python train.py --vocab_size=6056 --norm="layernorm" --norm_eps=1e-05 --bias="all" --optimizer="adamw" --beta1=0.9 --batch_tokens=[32768, 65536, 98304] --doc_mask=false
MLP neurons of a small language model. Each row is named by its layer, matrix (up: input weights; down: output weights) and neuron, and shows model dimensions 16-111. Each number is 128 + 24 x the weight over its row's rms, rounded and kept within 0 to 255.
A block is one neuron, or neurons of one layer that tend to fire together. After each block is what it responds to, as a language model described it from the Wikipedia text at the highest values.

L4.up88 [170 125 106 126 133 121 149  95 109 167 125 135  91 160 177 137 138 144 121 111 110  82 130 106 108 128 136 132 116 139 120 117 139 119 108  88 128 142 115 159 167 142 111 119 142 143  95 134 118 121 132  94 112 112 162 146 128 138 105 114  81 108 183 129  71 123 157 137 109 157 114 160 138 112  67 152 151 151 139 115 103 123 137 146 122 127 120  62 166 128 144 153  66 111 111  66]
L4.down88 [127 127 133 142 129 122 148 183 118 129 144 105 147 147 137 108 145 121 120 142 121 140 138 139 144 129 134 138 108 141  97 167 159 163 123  98 141 155 137 104 130 178 150 100 146 101 152 129  76 225 137 113 102 126 129  71 145  98 142 135 116  80 136 177 167 118 132 110 156  92 139 117 150 145 126 131 155 119 146  92 109 137 146 143 138 132 150 113 123 128 134 105 124 155 128 108]
L4.up89 [174 163  99 152 131 115 138  95 148 168  93 124 150 158 156 124 138 133 117 103 138 133 130 151 106 151 121 146 113 145 108 108 101 153 100  93  92  99 108 166 164 130  82 110 115 154 150 146 132 128  96  88  94  88 154 135 110 114 127 130 115 124 195 139 126 135 105 148 123 160  98 135 163 121  68 122 167 156 134 103 105 140 129 139 116 134 135  64 145 125 131 115 126 127  99 135]
L4.down89 [149 156  97  95 138 113 168 178 107 124 188 109 113 189 130 119 113 174 117 153 133 146 164 143 128 127 148  87  99 149 125 126 136 101 110 105 124 150 114 127 154 182 141 156 142 160 161 153 152 175  93  89 129 110 128  77 167 103 115 166 120 110 135 193 131 136 134 166 113 102 103 113 125  99 121 131 155 121 138 128 126 127 123 111 108 161 129 142  82 109 135 107  91 120 164 144]
L4.up357 [137 124 116 121 147 154  96 105 134 168 168 123 149 171 140  98 161 122 136 115 170  96 135 112  83 123 128 120 112 110 107 103  99 133 125 142 110 122 129 165 157 131 105 123 101 113 178 127 136 115 106 118 141  93 142 141 111 170 145 134  96 162 180 123 109 142 102 135 104 144 135 115 164  57 100  94 166 124 121 127  95 118 115 135 105 124 131  99 131 100 140 117 115 116  76 103]
L4.down357 [151 141 137 118 155 103 157 167 146 128 158 133 132 135 118 154 117 134 109 160 141 150 141 143 153 111 125 134  81 111 159 155 139 111 127  83 144 128 122  93 137 123 144 137 145  96 151 155  88 186 154 112 124 148 125 103 147  86 106 137 116 105 117 142 171 128 120 137 129 116 122 139 130 157 168 109 135 102 126 110 110 112 131 129  95 102 139 120 115 151 127 135 118 103 151 128]
L4.up400 [137 105 167 163 161 147 136 123 136 166 109 173 150 128 131  62 154 154 128 135 134 133 133 131  92 119  96 140 148 117 126  99 120 112 164 114 120 132 139 169 172 125 135  76 140 156 168 148 115 132  94 115  82 136 135 138 141 125 118 161 127 130 177 138 116 135 129 145 106 147 147 138 139  78  96 131 149  63 154 106  99 130 118 136 105 115 134  89  76  71 156 135 143 106 119 143]
L4.down400 [113 151  92 156  96 104 110 159 131 144 150 151 166 132 147  64  97 130 134 133 135 100 141 103 128 122 146 148 119 131 127 129 170 114 148  92 155 112 133  95 149 113 148 129 158 137 151 161 152  96 161 150  93 100 127 119 144 135 112 171 144 140 127 133 131 108 130 115 105 112 136 126 123 164 128 138 149 128 100 117 126 162 107 126 117  96 198 141 163  71 101 137  79 143 152 128]
Responds to: Blank-line paragraph breaks

L2.up5 [153 107 123 146 160 124 123  80 158 172 124 116 160 139 126 151 139 137 146 106 114 118 130  88 144 127  94 129  79 133 116 131 105 134 124 119 146 140 150 169 158 129 104 103 129 134 119 112 120 117 123  86 119 116 115 127 124 161  91 133 104 132 133 148 131 141 119 124 166 157  64 147 165 139 107 138 160 129 131 143 107 125 118 165 113 133 135  67 135  82 160  83 166 110 111 139]
L2.down5 [104 113 130 157 132  73 121 144 111 146 116 150 135 116 127 130  92 130 132 172 128 102 106 133 127 140 126 136  84 108 149  92 147 127 117 118 131 126  79 128 142 119 105 142 145 112 159 158 139 162 134 134 139 116 164 102 170 118 108 101 158 125 151 135 140 156 111 178 106 117 114 126 132 123 128 112 152 121 113 118 121 146 157 124 126 144 169 130 133 118 115 145 130 123 167 106]
L2.up117 [145 118 114 173 147 160 124 111 131 171 129  92 152 140 149  83 154 140 148 134 117 105 145 112 141 113 106 108 148 127 125 118 124 149 115 146 152 115 144 114 169 107 116 113 105 124 125 139 124 113  74 106 116 120 135 132 139 129 112 120 136  94 177 149  82 105 158  90 121 155 142 155 123 112 147 151 187 109 125 137  76 138 130 122  92 126 138 112  92 117 114  81 159 141 110 119]
L2.down117 [139 103 138 128 151 119 161 124 125 105 102 125 163 140  88 100 135 110 144 104 112 121  98 157 106 140 141 125  94 151 125  98 150 110 119 142 140 110 104 114 181  91 133 177 147 133 143 123 111 161 138 142 130 135 141 110 140  88 129 109 138 143 110  95 129 146 103 138 114 166  72 161 104 154 160 113 134 100  86 136 122 141 131 142 139 124 185  95 118 132 124 158 116 120 181 118]
L2.up368 [120 138  96 158 142 151 141  80 113 176 124 136 138 171 102 118 139 171 136  95 126 134 132  94 126 112 102 125 126 133  98 126 110 137 169 132 129 113 172  95 142 109 147  94 125 126 123  87 143 108 144 124  99  96 137 153 118 117 120 146 150 149 153 106 107 100 173 126 138 144  87 167 164 121 113 122 128 126 156 135  96 136 129 147 118 110 138 116 176 129 117  99  86 101 116 112]
L2.down368 [145 108 150 122 135 132 115 153 145 122 105 134 110 129 120 141 134 143 104 137 127 122 128 165 111 154 146 143 101 151  90  71 136 112 127 111 148 151 127 152 149 100 120 128  89 137 158 143 158 130 120 132 169 115 113 138 168 105 116 140 126 152 107 174 165 126  86 145 128 139  91 133 104 109 128 143 115 117 115 135 117 207 144 153 147 142 161 135 120 140 123 126 121 118 153 105]
L2.up455 [163  98 121  96 158 186 152 127 137  90 178  96 157 119 125 166 164 109 140 151 101 104 150 101 174 106 105 123  93 108 142 105 117  89 109 172 124 143 169 146 164 114 123 104 115 122 134  91 151 141 102 161 111 135 136  91  98 107 122 130  90 144 161 107 123 133 130  91 146  97  90 190 171 107  87 159 184 141 135  93 127 133 135 129 100 122 146 100  95 139 146 121 150 116 101 138]
L2.down455 [126 120 108 139 149 122 150 145 130 145 108  64 129 113 151 111 143 139 140 124 124 115 135 154 102 137 121 129 101 126 141 132 124 102 146 147 138 139 106 127 131 168 143 125  99 125 110 156  95 163 117 153 200 147 150 102 145 142 127 155 108  92 124 136 150 143  83  87 142 112  96 162 138 146 167 148 130 131  95 128 117 120 139 111 156 126 175 106 155 128 112 145 114 131 136 105]
Responds to: Paragraph break newlines

L4.up165 [156 129 105 126 130 133 161 101 108 125 100 134 154 107  87 127 120 149 104 110 108 117 121 120 127 162 126 118 100 134 123 112 124 155  90 189  92 135  77 160 115 168 132 148  94 151 102 118 119 134 145 165 144 147 111  84  75 114 160 137  82 150 156 112 149 141 144 116 138 134 123 142 137 139 144 119 134 142 109  82 146 138 149 126 139 159  76 127 143 109 106  93 126 104 121 116]
L4.down165 [179 151  49 112 135 114 127 145 103 126  97 145 148 130 122 110 179 183 144  96 134 188 147 132 146 128 135  93  94 119 130 116 135 120 160  92 167 130 161 133 151 136 148 147 122 138 118 122 198 146  95 165 116  87 135 122 116 110  97 143 114 153  94 114 136 131 147 134 143 133 144 168 119 124  85 170 100 106 111 109 135 153 113 122  93  77 107 127  93 116 139 119 105 151 119 134]
L4.up331 [118 155 139 130 112 163 134 119  61 169 166  96 142 120 119 155 155 165 129  93 124 121 133 123 136  98  92 111  93 126 170 122 123 142 144 109 158 126  90 123 100 160 115 121 132 150 123 142 144 103 169  87 147 160 135 103 128 123  71  85 117 151 127 116 156 135 125 101 111 176 127 147 138 118 130 136 163  86 118 114 109 126 106 162 130 157 129 100 113 111 111 125 153  97 109 123]
L4.down331 [135 158 117 125 124  84 131  93 123 100 139 168 122 132 163  62 141 132 151  85 170 122 125 129  93 156 117 143 105 127 119  84 116 154 124 135 115  93 114 126 172 147 106 165 105 135 111 145 120  96 155 156 169 116 174 151 114 105  88 155 150 117 145 141 143 144 119 132 122 123 118 129  87 109 116 158 110 155 137 107 142 164 123 123  61 154 113 118 151 124  98 143 125 127 135 164]
L4.up373 [153 147 106 125 153 135 164 127 128 111 125 136 163  76 121 147 143 112 151 127 101 105 151 119 124 147 137  73 142 140 114 128 153 122 115 103 144 153  97 129 139 135 134 141 142 127  98 137 140 138 141 123 143 124 125  88 100 117 144 109  87 104 167 105 172 123 166 151 103 151 130 160 105 126  99 128 127 140 104  98 156 127 139 159 124 143 135 117 123 137 110 125 100 104 121 121]
L4.down373 [118 121 126 160 116 138 122 133 131 115 122 144  96 179 133 139 114 173 110 129 144 146 114 121 105 117 117 144  80 133 129 117  99 113 108 163 130 105 150 124 128 128  96 122 114 130 110 110 138 113 113 165 163 122 156 151 168 130 103 144 162 128  73 161 103 107 120 134 124 130 107 119 132 132 149 110 151 128 134 125 140 139 113 114 110 123 107 129 126 139 164 107 138 134 124  87]
L4.up438 [113 124 111 111 107 127 119 119 159 106 170 134 134 113  68  96 133 134 173 143 145 105  88 131 101 125 112 111 137 113 166 122 116 140 124 149 100 105 132  83 154 151 153 183 119 102 111 116 170 136 111 145 133 176  88  87 100  78 143 146 111  92 145 123 210 131 122 140 163 112 184 130 114 140 168 139 154 109 134 119 142 118 110 122 120 139  92 152 133 127 147 108 118  66 100  90]
L4.down438 [113  81  81 141 131 161  97 185 120 121 128 128 161 108 134  82 125 156 168 127 127 118 135 124 138 126  93 128 126 121 138 121 131 179 148 123  94  92 108 115 124  93 105 120 121 143 116 139 133 127 188 191 104 128 112 137  99 103 100  86 128 141 140 150 124 149 120 148 122  93 133 119 113 181 116 144 150 132 135 126 133 123 107 132 150 150 132  91 148 111  98 107  86 126  90 120]
Responds to: Reporting verbs and that

L7.up1 [113 163 120 152 146 138 150  99 119 128  72 140 169 127  96 134 144 140 126 113 109 142  98 143 163 126 107 100 110 131 156 138 160 157 108 107 155 163 142 135 143 128 152 114 111 159 114 113 183  89 143 128 137 122  99 119  74 119 138 117 134 141 176  88 167 119 126 137 129 153 117 162 103  96 120 116 168 105 142 120 110 120 135 172 154 131 111 147 123 120 127 114  71  67 106  92]
L7.down1 [109 144 101 127 147 118 145 101 117 140 125 128 153 129 136 141 121 118 140 130 103 126 141 104 136 136 134 128 138 138 121 133 137 147 136 128 145 118 112 117 115 131 141 111 107 139 121 116 142 120 159 142 173 136  92 146 116 133 123 113 122 135 127 135 141 145 132 105 138 120 125 155 112 102 133 116 113 135 133 130 127 154 128 120 127 137 116 111 144 116 122 126 106 142 118 129]
Responds to: Clause boundary markers

L2.up83 [134 124 135 193 127 144 169 112 138  98 145 108 170 128 129  93 117  96 149  98 144 121  97  80 132 122 140 100 117 127 193 141 130 123 121 143 122 115  97 112  70 173 138 156 105 117 140 140 159 119 161 108 142 173  91 114  96 110  94 128 131 155 145 121 148 138 126 117 125 140 145 115 118 133 146 106 140 104 132 103  54  79 107 140 159 135  95 121 101 134 125 106 145  79  96 143]
L2.down83 [168 126  93 128 146 145 128 147 102 133 133 119 154 157 100  96 143 172 102 118 128  75 143 102 128 111 133 176 130 170 115 139 104 137 117 166 129 143  80 139 125 154 172 120 112 133 117 125  77 158 157 149 164 172 130 134 100 118 143 141 115 189 128  86 142 127 123  98 132 132 118 153 128 160 127 114 138  74 125 125  99 107 131  95 125 162 135  75 128 131 125 159 134 130 132 101]
L2.up344 [170 106 137 129 155 126 113 113  85 141 148 134 133 147 133  62 119 159 141 124 178 133  82 144 112 123 119 116 120 145 195 131 108 149 193 130 161 129 174  92 130 154 144 121 140 134 147 151 160 120 140 130  94 104 118  98 104 112  81 136 135  85 140 116 123 113 170 140 115 143 117 169 102 127 120 155 135 114 127 110 119 157 117 160 155 109 128 143 148 115 127 110 172 105 132 171]
L2.down344 [119 130 129 114 144 132 127 105  93 138 157 147 118 140 168 151 121 145 149 107 158 103 127 135  99  82 118 107 103 100 139 142 139 162 114  90 151 112 118 123 167 127 150 132 123 125 100 186 161 115 120 124 152 123 130 144  86 114 128 117 114 109 135 132 156  60 138 144 125 128 152 127 125 101 143 150 105  95 171 130  83 108  98 125 134 162  55 132 139 135 130 109 129 154 160 126]
L2.up356 [ 79 167 137 169 158 122 127 104 106 161 104 146 141 122 146 102 153 139 165 116 161 138  75 120 158 120 152 123 158  96 186 122 131 152 126 149 110 148  98 143 138 188 131 115 157 124 109 179 159 127 121 133 121 122 135 116  92  80 147 144 184 145 152 124  92 127 138 138 146 169 146 114 128 161 136 119  97 100 152  87  45 149 122 133 158 120 114 121 120 168 107 109 119 142  98 137]
L2.down356 [ 75 115 136 135 159 115 147  93  99  96 158 141 175 125 148 113 117 136 105 117 156 154 135  58 113 117 147 130 126 117 147 118 137 160 142 136 114  98 103  84  95 161 167 143  20 112 115 137 157  91 128 175 131 140 148 140  88 131  97 138 125 159 109 161 128 132 156 140 112 115 114 113  86 121 148 121 107 103 113 101  93 114 115 111 144 144  98 127 156 107 100 157 132 142 121 127]
L2.up450 [134 122 161 133 165 120 149  82 107 118 175 114 134 112  94 126 143 113 127  84 166 122  66 159 131 109 138 104  59 117 142 156 149 109 154 144 119 132  68  98 139 135 117 168 124  83 125 115 137  81 114  95 156 145 134  74 134  97 131 114 109 140 152 108 152 141 172  89 118 149 149 139 107 161 106 109 115 138  96 118  88 146 104 128  98 120 129 123 164 129 114 114 131 136 105 138]
L2.down450 [127 156  87 146 133 129 121 149 153 105  93 163 103 143 150  95 110 145 157 108 119 128 160 106 136 144 141 137 132 161 128 106 135 145 111 146 165 138 140 133 105 127 158 135 129 140 143 161 100 160 132 155 147 126 121 165 128 157 100 150 136 164 137 141 161 135 122  80 118 114 124 144 126 116  95 134 146 130 132 118 189 113 139 156 130 112 124 113 120 122 153 105 134 105 167 119]
Responds to: Clause-introducing "that" and apostrophes

L2.up53 [ 99 145 184  93 157 166 143  87  91 127 149 119 149 140 140 107 156  78 134 151 126 154 110 118 152 135 128 129 108 108 160 160 111 109 105 134  86 161 152  81 146 123 155 122 113 136 173  73 118 139 147 130  91 115 159  72  79 136 143 136 143 161 134 156 129 154 155 157 104 111  97 161 149  97 137 122 117 105 127 135 111 146 114 165 130 123 123  90 159 134 122  97 176 125 128 139]
L2.down53 [141 131 128 139 166 128  89 108 109 169 104 151 123 156 140 136 130 142  76 139 127 118 155 143 185 139 158 133 119 121 101 158  80 123 108 125 138 127 121 118 102 121 127 150  84  99 125 145 114 104  93 132 147 123 162  99 144 138 111 127 157  82 102 162 158 117 160 134 119 110 148 133 124 135  86 122  79 118 108 116 156 160 133 123 126 123 101 134 125 125 153 133 163 121 109 128]
L2.up216 [150 131 106 109 116 188 135 101 160 108 155 105 153 149 107 125 102 113 103 152  70 120  81 131 150 119 148 122 164 139 111 172 132 139 134 186 127 105 135  92  62 130 129 139 104 167 158 129 143 157 138 148 131 150  95  96 122 151 128 118 151 110 125  97 144 186 136  89 167 120 132 142 112 134 145 163 158 116 108 139 159 116 124 143 109 115 127 101 129 128  77  99 163 137 122  74]
L2.down216 [151 146 116 121  95 128 152 160 139 137 149 117 163 148 123  95 110 156 150  92 122  99 119 141 137 112  51 151  60 108 122 128 135 125 154 107 156 186 138  94 142 107 112 110 159 173 117 120 142 128 143  80 191 118 156 155 105 133 110 108  90  68 122 146 117 123 148 160 142 113  92 147 145 135 144 155 142 116 103 130 162 140 122 135 121 129 135 129 121 146  90 129 122 129 141 109]
L2.up218 [114 136 154 121 138 125  98 112 142 119 165 121 127 105 107 128 142 120 139 171 141 147  86 157 115 111 140 118 127 114 144 155 104 123 120 112 115 112 124  55 155 162 149 139 115 117 157 156 156 110 133 112 115 132 142  99  72 148 135 147 143 133 158  89 163 157 145 138 148 138 138 158 139 134 107 130 176 111 121 109 141 171 129  98 138 187 124 162 115 181  75 118 136 121 100 132]
L2.down218 [138  97 161 148 149 166 100 138 112 113 101 119  80 141 130 133  56  71 169 148 119 108 127  80  98 129 171  78 201 138 113 130 120 119 119 122 122  72 137 116 161  99  85 142  93 141 127 156 122 130 134 156  80 127 165 138 132 118 109 151 103 179 121 142 129 130 140 141  94 133 109 131  99 151 100 125  91  94 131 164 135 131 127 139 156 161 121 109 148 144 105  92 112 118 136 137]
L2.up345 [107 122 149 165 120 168 123  98 121 144 158 102 124 120  94 108 149 136 148 136 116 164 115 155 122 117 124  92  69  99 151 126 105 133  77 155 112 164 125  66 123 105 147 158 117 142 151 162 131 140 132 144 135 150 119 129 132  94 117 149 114 104 133 143 136 130 148 110 130 148 153 139 138 125 111 133 153 117 112 168  84 188 137 152 167 119 145 112 153 154 109  66 122 117  98 118]
L2.down345 [139 151 180 129 153 157 161 109 121 146 112 104 142 144 129 208 123 137 124 135 128 164 189 115 149 133 118  91  92 136 109 123  81 102 127 114 107 147 113  98 130  80 124 154 115 106 137 133 121 117 160  98  85 148 121 132 143 146 147 168 130  85 116 128 120 151  83 151 125 129 123 153 122 116  60 134 111 125 107 137 111 145 113 152 132 163 125 128 135 110  90 151  87 141 173 154]
Responds to: Abbreviation and boundary punctuation

L7.up360 [134 112 121 140 100 151 125 173 175 117 138  86 124 123 122 134 133 104 170 125  95  99 136  96 167 142  96 136 100 142 114 104 157 104 137 192 158 146 132 157 108 135 117 126 108 141 135 121 159 114  97 123 109 125 139 139 124 162 121 124 137 113 148 109 140 138 129 134 130 130 120 138 122 134 135 125 160 111 142 128 119 104 113 128 143 130 145 166  96 119 117 144 111 121 117 107]
L7.down360 [100 116 153 124 170  67 189 137 146 106  94 144 108 129 192 126 128 151 142 103 121 129 135  93 193 118  99  87  82 154 158 148 147 114  92  98 146 118  94 120 140 162 118 146 133 132 131 141  92 159 156 148 143  94 125 140 122 156 142  82 129  68 124 162 105 126 122 124 142 154 117 130  74 191 153 168 155  80 130 152 193 119 206 126 113 113 164 130 112 142 125 130 115 147 121 123]
Responds to: Article-structure boundary tokens

L7.up281 [136  91 138 112 136 188 120 142 132 102 136  87 126 169 136 124 151 128 111 103 143 146 154 110 105 140 187 135 125  98  86 128 128 136 121 106 121  99 108 162 152  98 160 164 121 142 130 136 106 124 142 149 122  97 107 114 115 122 121 151  94 121 137 118 159 132  89 130 111 129 161 138 149 142 140 125 174 124 138 138 109 116 117  81 139 131 121 135 126 132 106 113 107  82  96 113]
L7.down281 [178 149 125 108 120 177  70 104 140 136 118 121 133 119 134 135  94 121 131 135 122  88 120 137 100 123 117 114 119 186  90 166 126 135 146 130 137 104 162 168 105 141 160 125 104 152 137  91 154 142 168 107 123 137 126 149 135 145 145 119 144  79 137 156 113 113 138 126 130 143  43 139 113 137 151 104 130 151 145  94 122 121 164 142 132 120 169 185 127 158 128 116 123 134 137 116]
Responds to: Score dashes and section breaks

L4.up58 [ 92 162 161  89 142 156 142 112 127 120 124  97 122 134 109 102 123  94 157 125 155 155 131 136 117 124 128 141  86 121 154 177  74 129 118 110 110 137 126  99 138 136 118 111 146 129 147 112 127 113 109 126  81 132 147  73 124  76 150 112 134 141 152 125 139 130 137 134 114 143 135 132 163 165 134 143 185 149 127 132 105 154 122 174 173 122 123 123 148 144 131 118 107 114 107 120]
L4.down58 [100 130 119 121 152  82 134 152 134 169 105 139 155 145 124 120 144 107  97 129 128 115 157 165  93 149 141 155 107 105 138 103  79 102  64 136 108 108 116 109 157  98 129 105 122 160 152 108 110  97 118 114 116 151 170 115 110  48 112 156 187 100 133 137 130 145 139  93 129 145 134 123  93 107 158 147 124 123 119 117 121 187 106 161 126 140  79 115 122 151 162 101 105 160 138 149]
L4.up83 [ 99 149 147 138 133 168 129 107 109 125 139  80 133 140 118 106 109  99 132 119 153 176  98 134 106 100 137 164 120  66 135 172 105 141 121 164  90 155 152 161 157 112 144 151 130 127 170 149 185 161 128 136  95 134 103 111  82 113 120 153 110 137 131 111 146 167 120  99 146 126 134 122 116 160 109 132 154 122 130 144 116 145 115 133 168 133 125 122 161 113  98  90 158  97 103 103]
L4.down83 [121 148 159  72 118 153 106 152  92 130 128 151 143 157 152  93 120  77 131  96  85 135 169 130 125 166 121 149 116 130 102 152 103 134 134 132 122 144 163 123 138 101 140 101 126 141 140 148 176 118 145 115 107 150 122 155  99 126  78 191 183  97  89 147  88 145  95 139 106 134 119  98 141  82 181 124 168  93 138 141 127 126 109 160 168 166 105 180  92 149  99 101 116 143 126 130]
L4.up271 [114 143 146  95 137 198 145 107 148 131  87 127 153 158 165 129 151 107 144 118 100 138 119 149 132 125 139 135 131  84 145 160 111 137 132 155 112 139 123 157 160 102 124 103 123 145 140 133 137 168 137 178 113 124 141  88  99 152 155 121 104 134 126 172 162 131 112  80 104 141 117 133 115 107  97 139 153 115 117 148 100  96 117 163 139 139 114 104 128 157 124 105 137  97  95  98]
L4.down271 [124 101 154 125 123 120 141 124  90 138 132 151 144 148 156 123 112 155 135 125 104 102 123  99 128 118 123 147 119 113 131 127 111  96 104 226 122 155 135 128 149 127  97 139 103 120  97 121 158 115 133 129 148  94 153 139 147 121  90 151 165 114 116 171  94 143 104 125  98 126 122 114 135 106 139 133 127 107 124 139 164 107 100 118 175 168 115 121  90 121 176 127 161 156 122 142]
L4.up501 [ 95 131 107 114 120 132 132 124 161 186 146  90 124  95 133 155 149 170 124 115 173 125 144 134 100 133 122 107 135  79 131 139 106 142 115 107  95 124 116 135 158 109 124 140 152 117 117 117 120 117 111 122 140 102  89  79 122 133 164 145 124 137 143  94 117 131 136 150 144  93 120 135 119 114 163 119 170 115 114 125  77 176 112 133 138 130 141 126 121 141 131 134  86 126 105 149]
L4.down501 [162 112 147 103 152 155  72 139 161 109 128  98 136 136 132 129 115 114 124 131 106  83 101 131 132 154 128 128 173 162 123  90 154  94 117 118 109 141  99 145  78 115 129 101 135 124 146 139 117 117 151 132 126 140 145 167  94 147 153 113 163 154 113 135 152 146 117 137 137 117 105 139 155 171 114 158 146 158 140  72 133 114  83 117 125 103 135 141 120 153 140 130 138 107 129  87]
Responds to: Mid-token separator punctuation